{"hidden_size": 448, "tie_word_embeddings": true, "extras": ["capped logits"]}
MLP neurons of a small language model. Each row is named by its layer, matrix (down: output weights) and neuron, and shows model dimensions 197-292. Each number is 500 + 50 x the weight over its row's rms, rounded and kept within 0 to 999. Numbers have three digits each.
A block is one neuron, or neurons of one layer that tend to fire together. Before each block is what it responds to, as a language model described it from the Wikipedia text at the highest values.

Responds to: Pre-verb auxiliaries and particles. Function words that sit just before a main verb, mostly infinitive to, not, also, modals, n't, ever, as in could not stop, wanting to fulfill, would also return.
L5.down741:565524527524452474377459566521513557565527525492558408474457447556446498538587473517463485525411503480559545478582544434538514638533441491501482528494556528489472544463573566553538432409523518434431435363479416464500431536498574537568486538600413479492534468417584462438460435507448483449
L5.down810:489545488456574541535563584540476562496554506460545463509440542458451507543471451439471487571465490547513557486565516457496408523522389627492467455474527530459445500393532463429454457514506447565445504599488479467526498528519429543487571395452512480561436532500515511457491496580464462556

Responds to: Final piece of proper names. Last subword token completing a multi-piece place or person name, such as Herleshaus-en, Luxembour-g, McLar-en, Armstr-ong, often right before a comma or table bar.
L5.down194:525504560508535617501551573491523556469457563538574567530541421514609491568512400462501532544493501495583530495505500503534476522430454470467503414495436464480557541490632546473404407506416545429563532409550500535555526490516463505416510403479480534534508484466483546408501500551523506557
L5.down873:503466504443470529575613473581470391514529488462551501523458409580526410482435521463446573573442476585527456462462538525517485511495557545527476516481493644490531440497427546507562584519521502504518519530504519540451537386461488480552544599571509503430503523564501561540405541517480446539

Responds to: Plural people nouns. Final pieces of nouns naming groups of people or relations, often plural, e.g. brothers, colleagues, supporters, officers, plus wife, friends.
L8.down2:512550492507496528527518531511483476543512592490416475543438510476491469497533491604474398481478503532555544486449479514374442549454515489450549487377443509526456498494540497476516544504466523480531536537511463525486481507499466471516446545523482478534528542502593396410489541509434484577
L8.down183:510508572503517602516557533440437551577526380497429535506469422514474500486530401446441520475490559385428379572503554536478518519560512485505513522455448515439431487501510477457566516510509510462539608395498483574528420543505518459543456462416530551529456524456454553503456492548518445463
L8.down271:585454449503486571425535528551508558421519425495454384471502512479483527520467513468424475509508523555513483436479457542514472490522488469509517487499515486394487504429560510422548404612525549450463485479459472514489497491537519471487481381406581525553508506429518519489386564476455567543
L8.down358:497492480524509580437556431417410499444532500429508446488516471482473528513501455504475497475403519473519402528483494528526455486510420504526530493507531504472485452460531506444534505515563537461527459435456478602500512555550608442550480477496454417486506524396527491497473555500386510509

Responds to: Inner digits of large numbers. Mostly a "0" inside comma-grouped figures, as in 2,0[0]0 and 20,[0]00, plus weaker last pieces of split proper names and ordinal suffixes in tables (Kristianst-ad, Smedere-vo, 16-th).
L5.down642:468598562484482568466408496439438379486474568514561526481493553482543533575443572484442488473502523507569540628470500452534444518570460499429509508401428537560579504463527482497555484501533485477551479490511382543495547545447529515533568550455517584498461438450418495620550478509411511497
L5.down863:486478484584491575523438580432533477506470597562472524630561510595571452520465423538406526475539491468490522485519503573542512521564519473566520388422553476443523447594537543338530470522474525452511514493468490562481562482549449551616496555548477511456522504473447479447600524447553506519

Responds to: Ordinals and decade digits. Final digit of a year or decade and ordinal words before a noun, as in 1980s, 1996 Summer, first round, 55th, Fourteenth.
L8.down104:549416514477441478541516541617456493506500560459591532459534575577460492435445515531504497509611599575497575525457568491439568454502512486439505416553619495466468458548561465518431491533445469499452563436481531481473385502542579479537513482497495553566422514535532436539550562584566435510
L8.down385:432574468479501474531549505534491539494418563525549453437494536502482487528459442567472671506483590460482543361446522579467518525488535491417511527565507552488564504473571513451498498537494522414513428488561555455491526494439571508472465532446492490460462555533583543508541514491482509482
L8.down781:523495455440463592422502479446462447519468495604464490497512553529428506402502477470541550475565479493427523430458407487484424486583498417510452503577512554589457462489466502569520578530550425589496512589501537430441516528436463516534507519461440504393442527458461479576507441533528464531
L8.down877:505459420478448476456517428522450571471476436571529467572523524483376468545566532438471564406484548516478555721518499470568512505502522507458527468499434569489514477377530436458546456562456394575531512476403421489510511550548461495390559469466519510566460522602537499446493458526572540336

Responds to: Pre-verb slot before bare verb. Tokens that sit right before a bare main verb, chiefly "not"/"n't" after do, did, could, or would, plus infinitive "to", modals, and subject pronouns.
L8.down502:588525561528561539573548559540472545510575589513559510449493465417554515415550383667547530497444485475551494549432516474460495546523549428550482474491492572377445547489573524394520500513563571530510541478504525541554450392533567481437502419564411460539430542543351516566575495467503395480
L8.down593:489543552426482481465498432573512505453605506503495450599462534437478438478464500536561445431438417491573439449527479499500524442528510494527488474498585508542511445542400518478486449457492624545516469470481515471542417528451466528433564571450480430463480497552536460494513343446485510526
L8.down725:466508493552398447564457458567601487533588554491562494516515429508513495515518509515469503534461471508442514508475492508531567539458448476566422494432512568449521485488529543460422540428493581531561516470503502412499573582545480448491476528456510418474478521446416532463555534557500490514
L8.down754:538468511564610509537414480596534554476433546449394571507558448615588514549461412448510537500463523517571452512501427472516454503479418509529507565598508452536480488450519544418453480496502552466519578494532574479495503455501490509491455523569507466540453431498469396556572489505545449579

Responds to: Ordinal suffix "th". Chiefly the "th" suffix after a number in ordinals such as 18th place, 11th Street, 11th-century; weaker on mid-word pieces and direction words like east, south.
L2.down69:531554551490511488550488481537461545539434510557481410455417473406448571571536538553545558558542524434472507448487577527577407507460525468490522505420541522450495490493511498521429619522386455508491496613565492462473529624538500540555487438463496530556399424460512556524516576521518520455
L2.down171:545539362441484492514497508464514537487544598446570506426515447493495508488528460579488634502394485542545530408521471488551561520559469408472556448500441542441593533589481521411503461384532476503473463505418505505447491556432516543539572536455490553493474488459468565535475551533588502473
L2.down291:432474449454432422460513511476554527504502463413523549538472592469585542504456467529403516459504548548608487468528500476523473553492525520513479572543507431547512556516422489481494501474474481572628478571547465509392473531432505545509470491554553535577417520538500487528496442500497591514
L2.down356:571475484428569450495534566500491438479463591410634513498422512448504516414501528475444509514553534427535472570471544572450455584449512414539524557513367454588539452449513573451538524539415486421479583460520485593480468417494514472536611503548377435509528489524474494488524506547549503543
L2.down595:384507575579571575579560456507561463411533478440526581506544411567440482468471529472513591536477574394506573432491538495509479424497485514504540508527420600544510500572538515446478525417427388536493484477529485518472517585363478443465517481476487535540492499514454565547457562463516524543
L2.down719:341577477479504442514484486497535533471522512508514508498534519625483597567482469449509501495427477555526494509556467515462450489454611520426505483464454504534461526457493500462466481400464467453536520543519488597453500533491509501552480570535522500469491551635489429558537572433475560450
L2.down774:515417514530618513539468520485576486561539510502568494537512601531524431599523541465468577535455509471569489419545498514535544468498521508598477497448487513506464560431465566486553434591459389489508442463503440509560453626382486462466512481499503534579528407510426436462520508458501554414
L2.down783:563559527455487446495540480513517626499561484570584547508578450464498499527453535485427510534440498495453581511644569459471372515523613540529516403498422578539504493526514519504430518499464553538479553431548438551436382466474481463478570574593431497514467627474506488583652430518485477459

Responds to: Name-completing word pieces. Final or middle subword pieces that complete multi-token proper names, mostly places and people, often in tables, such as K-erry, Bir-mingham, Ty-ne, and roman numeral I in Miguel I.
L2.down163:528518415500492524577529477497483569555564479433596571498567412571455527486549508530533568548489487524540538493420476502543491429446518472433479523509554538565449491541493505532488443479485527582413490502404481504477504466488570595604477409498513448449553420490510594489440550444529575599
L2.down212:436460443584485514501397555488504406518507517405461483453430562514481523531522528503481488577484439559526533414444560543516547537481491473523550539450468528496425336443542502524440460510496494412448487459593530420453513565438586497473503477539460523506463484423525498512412438491449506453
L2.down283:502594553502489474523391507476486474529585532409521511514526583471531455482596444562502544545522511439548533467443475489481503455499475498585529457474454379461470568518596523464475517545404539529523546490569451521545552391588506455506480447524479515500464504436516517528532582531518531504
L2.down542:484516497535492530566528461436532465487525506539559527451471426461496466499468505585502492465487646529580503480529481470453559628497428488495542530543493461530433549343428451506464449609579529560531495508494490557547530454516448566509427439546527487488501480502496537509473520557491481496
L2.down574:543441468533570495509541464532540480525511475426528596500556572434542516393497430520580471440523474544500473477465519542525546460521576474511450505490584513426493561627512543481433493448486488473538399574463570518570504335476493543499493513469472540485474522614464496491467591472460412530
L2.down577:490496413528411532433486550525532546522495518527531407384500490522501481514448497506496521536501419495450588511489457556498559398427522623566503471516454519443500476533446462566379531539557461525529422482514521535527514434464546495533514498452404450576562537627491500575496461470493550372
L2.down716:479477478436456554703532513446408526493442468488565519578546598503522520451495513460447500500410546527439544494486488490549605518447493465539546384553451437602472448434517542435512430448597667510468513526558394492533476391522485579453511507555515452454511420545424559462475496462512566605
L2.down764:469475597470602570455512489385519598512490484496566482484483451492491568493543370480531363501434499473520435439452430481496452535467465625514532495432537456460490482505470487558478506459524626488518530433459500571579550521501473514571506498430419446527438518537432549493414452488553539467

Responds to: Pre-verb infinitive markers. Infinitival "to" after control verbs (decided to, designed to, offered to, tried to) and modals like would, could, will, each just before a bare verb.
L2.down80:541566633559443546499458524476523500565516569525459476528526521541483492477512485525499486504481508464413392467481451465490489483383487450521499524510494453566562512458557456481436533585525466501493450559502553466510403483530510442523569454491526519567580534481532471481535424506485430510
L2.down117:510522521573458483451478558465578450469521498467484454525461537549450562377501469528512455454460527449534586607522429470559477495564508550481472553540416467439478549410428507406534504452617503512536448553450464557544462640510514498471472545479450496551503471519537501442552422528573510457
L2.down127:423433518520562496594502544471634656424450542499510534544454591456457462613566588416478502458406432456400511527463470509424430489450527570547524485554498499505443515507508512448546509565435527513494499556457469525540417491491545533513539509526513542523474473449525490545574545479501517533
L2.down275:507514566590563471515553455531590434579523540552541492546492518448614525569490526484411446486455515495500465475516456427556554542501499396527495500449554444496500428492349501383491513500595579523479424480508487628559470628424498538495467510507404489498477558541576538549512516560515425484
L2.down292:517513503529494469562584463508545677492557541518409512468500470495471501469493366526523456513550484519537481544504507385497601451569541570438465524503479499521526450640559473473427529505533453592425521547455438383525477527411405474555538508597454468513426483535542448585523465529471438465
L2.down562:448472593493485525548585505446435548547651544477568553533531512531534494480561560445469540470470534494541521634423532486544553528589499510564494453501481500514521532508426390398440464567509517476509514551533530501444488516574566463516517429413503561499504411398481473524539567515486430558
L2.down614:523464556549516413490544528474575538523525505562522352515417565528608579434458474404424557503464543435523544504505467472612456540490464558566490463464413551482465491436464516409558588534540543571466436431400432512520486572512528623586545545543447435518552463532529542439486422560488434492
L2.down720:522554539510567529519499512474491457568549466486517499411501515518490490444571455418453501521429500512570489497519523481492512554513575478466457518456595447590501534472458529481480548515514493512432579472600525607522445399446436517472540505527512528508456459610558433478509536571494541481

Responds to: Word-completing suffix pieces. Word-final pieces that complete a word, mostly the -s of verbs and plurals (turns, calls, hangs, sounds), plus whole forms like leaves, rights, lives.
L5.down113:510522492565493519532454395573462404495468528518517458562517520468517462534488510558516508541504366442491507360543498542513549486550569563456468490482529519468524513513580589559528575464491426498394453481551540437498439527455490435479474420519457513527499542500511623472439511606444517488
L5.down641:461466463544528548622463539509564481579500514461491486456450507582429426545425478466511544509592497401519528542513684490658448519449486580457455639519372497490507521550524494492521540571413437525474459503442596479521508451526477522496475565514386501492551518516516555522472513519524549444

Responds to: Word-completing suffix pieces. Final word-piece that completes a word split after a short start, often plural endings: sl-a(very), hel-ps, lim-its, requ-ests, ass-ists.
L2.down192:513485610588470534485507578477493517537500549546607581475499496473579498457473486506452447426483487549446435544560549527562530495421530492497512464478503564548591461428513459542450515565435517491501593553496512554436535487455503509523527431477449520400505537572477480469422471494506526545
L2.down263:499592573512541481493490488553506531442499487510536541513503531544424475532496505506476528469511594477522488404524541483434455494515483441520536560592530609495536450518586557454537479512565430516522505541491473591554476491519466567464503421418539453433459493483432552572418561482485444503
L2.down270:519459527530488453470535464441505420554396506487446480525473488502528518503501419451467478526461491480456487472527529426588420509475538590561480497505461452572405538508526521340502617562580524607505461528523492462424486506470468463494459561517545489500515550493470424661482505489438472495
L2.down285:524508624498534474451535500594533398513450523479483485538482535549521543486511481576507490563436416560550436392509480522486454521521479490586540551556435515536529448453502474478492549465418519549464525606574449422521444508476473414532388589509525537566491466413557491521532524459436487455
L2.down344:444493541533450614434382467414485393485474536517494504532531489556544478495478476470514313495610486617459474507428528457380552436419443534476430473517450574428560463460464483415554439390561529541502542469449462436553550513449473535496554470528545560557406552476419498403580519530514546559
L2.down550:480522555444491504501489519500453501528536411600501567453535444491596561528494541494484527408499530547488521469520608657445453462496491389441487473437468500494432517524480554460498486417549503513447526454452466567552578571451540491526555556511472444460558513529405541472589483511581562517
L2.down596:541523484467406530469508541486455497502531365533479506497525516508469512470470405429540490477568474463482541502498502461582450495530515583465447511434463512479443486530530516540474543529437517450409485492504538548414485521584500514462488534511463487435501513506456435509509570472518532555
L2.down820:550494510521535554508371483448518495529540445566480504542456496486453446526588463466484495569536569560479480380562478501444509513530447409528481510553546433509525444423547508485338538492440524604435583460501475520523469492550555488511486416516448471510500524558460483473591490457527444511

Responds to: First-person I, word-initial letters. The pronoun I opening a sentence in quotes or song and film titles (I guess, I Am Not…), plus single capital letters starting words or names (O in Ocon, U.S., E in Emerging).
L8.down116:501423546491421436501575511543456490548531632532535476534558567551551471512606547553536455592466486489558488509486499553471475575493486458492479461460475558484601545475422539396411489524507528521506511558569507563640388449543448489539436459442493421502541494581486556554459498517476518503
L8.down453:492442550484495432508555495496410494525494486479495535496536504420594459506534462437504469497463489585507526477569514425457497542538381509576552539428452442499560457539559488448529563420470530558465521528576539497499420464585504503519503414516449446597390472471492410472517501472527440485
L8.down704:543624532463504425474529575594460582514511561392435504447519542435480503530484401497483504523501500533515496486478479552505488400508466412575529548493527443448602603479578495545454513423614469517519627524514456507462479517501450566499525471539518460531412567559526446543599577472449481511
L8.down844:530510457457520419541437489445565460525462537581439540520522543524448447563535398451587557506511559575494420477447495492451423426570441537501553499434458435420484586511541472450486507446498631522455512544529493513582512445598550494494507497482528418567466457464504503497431505516447444492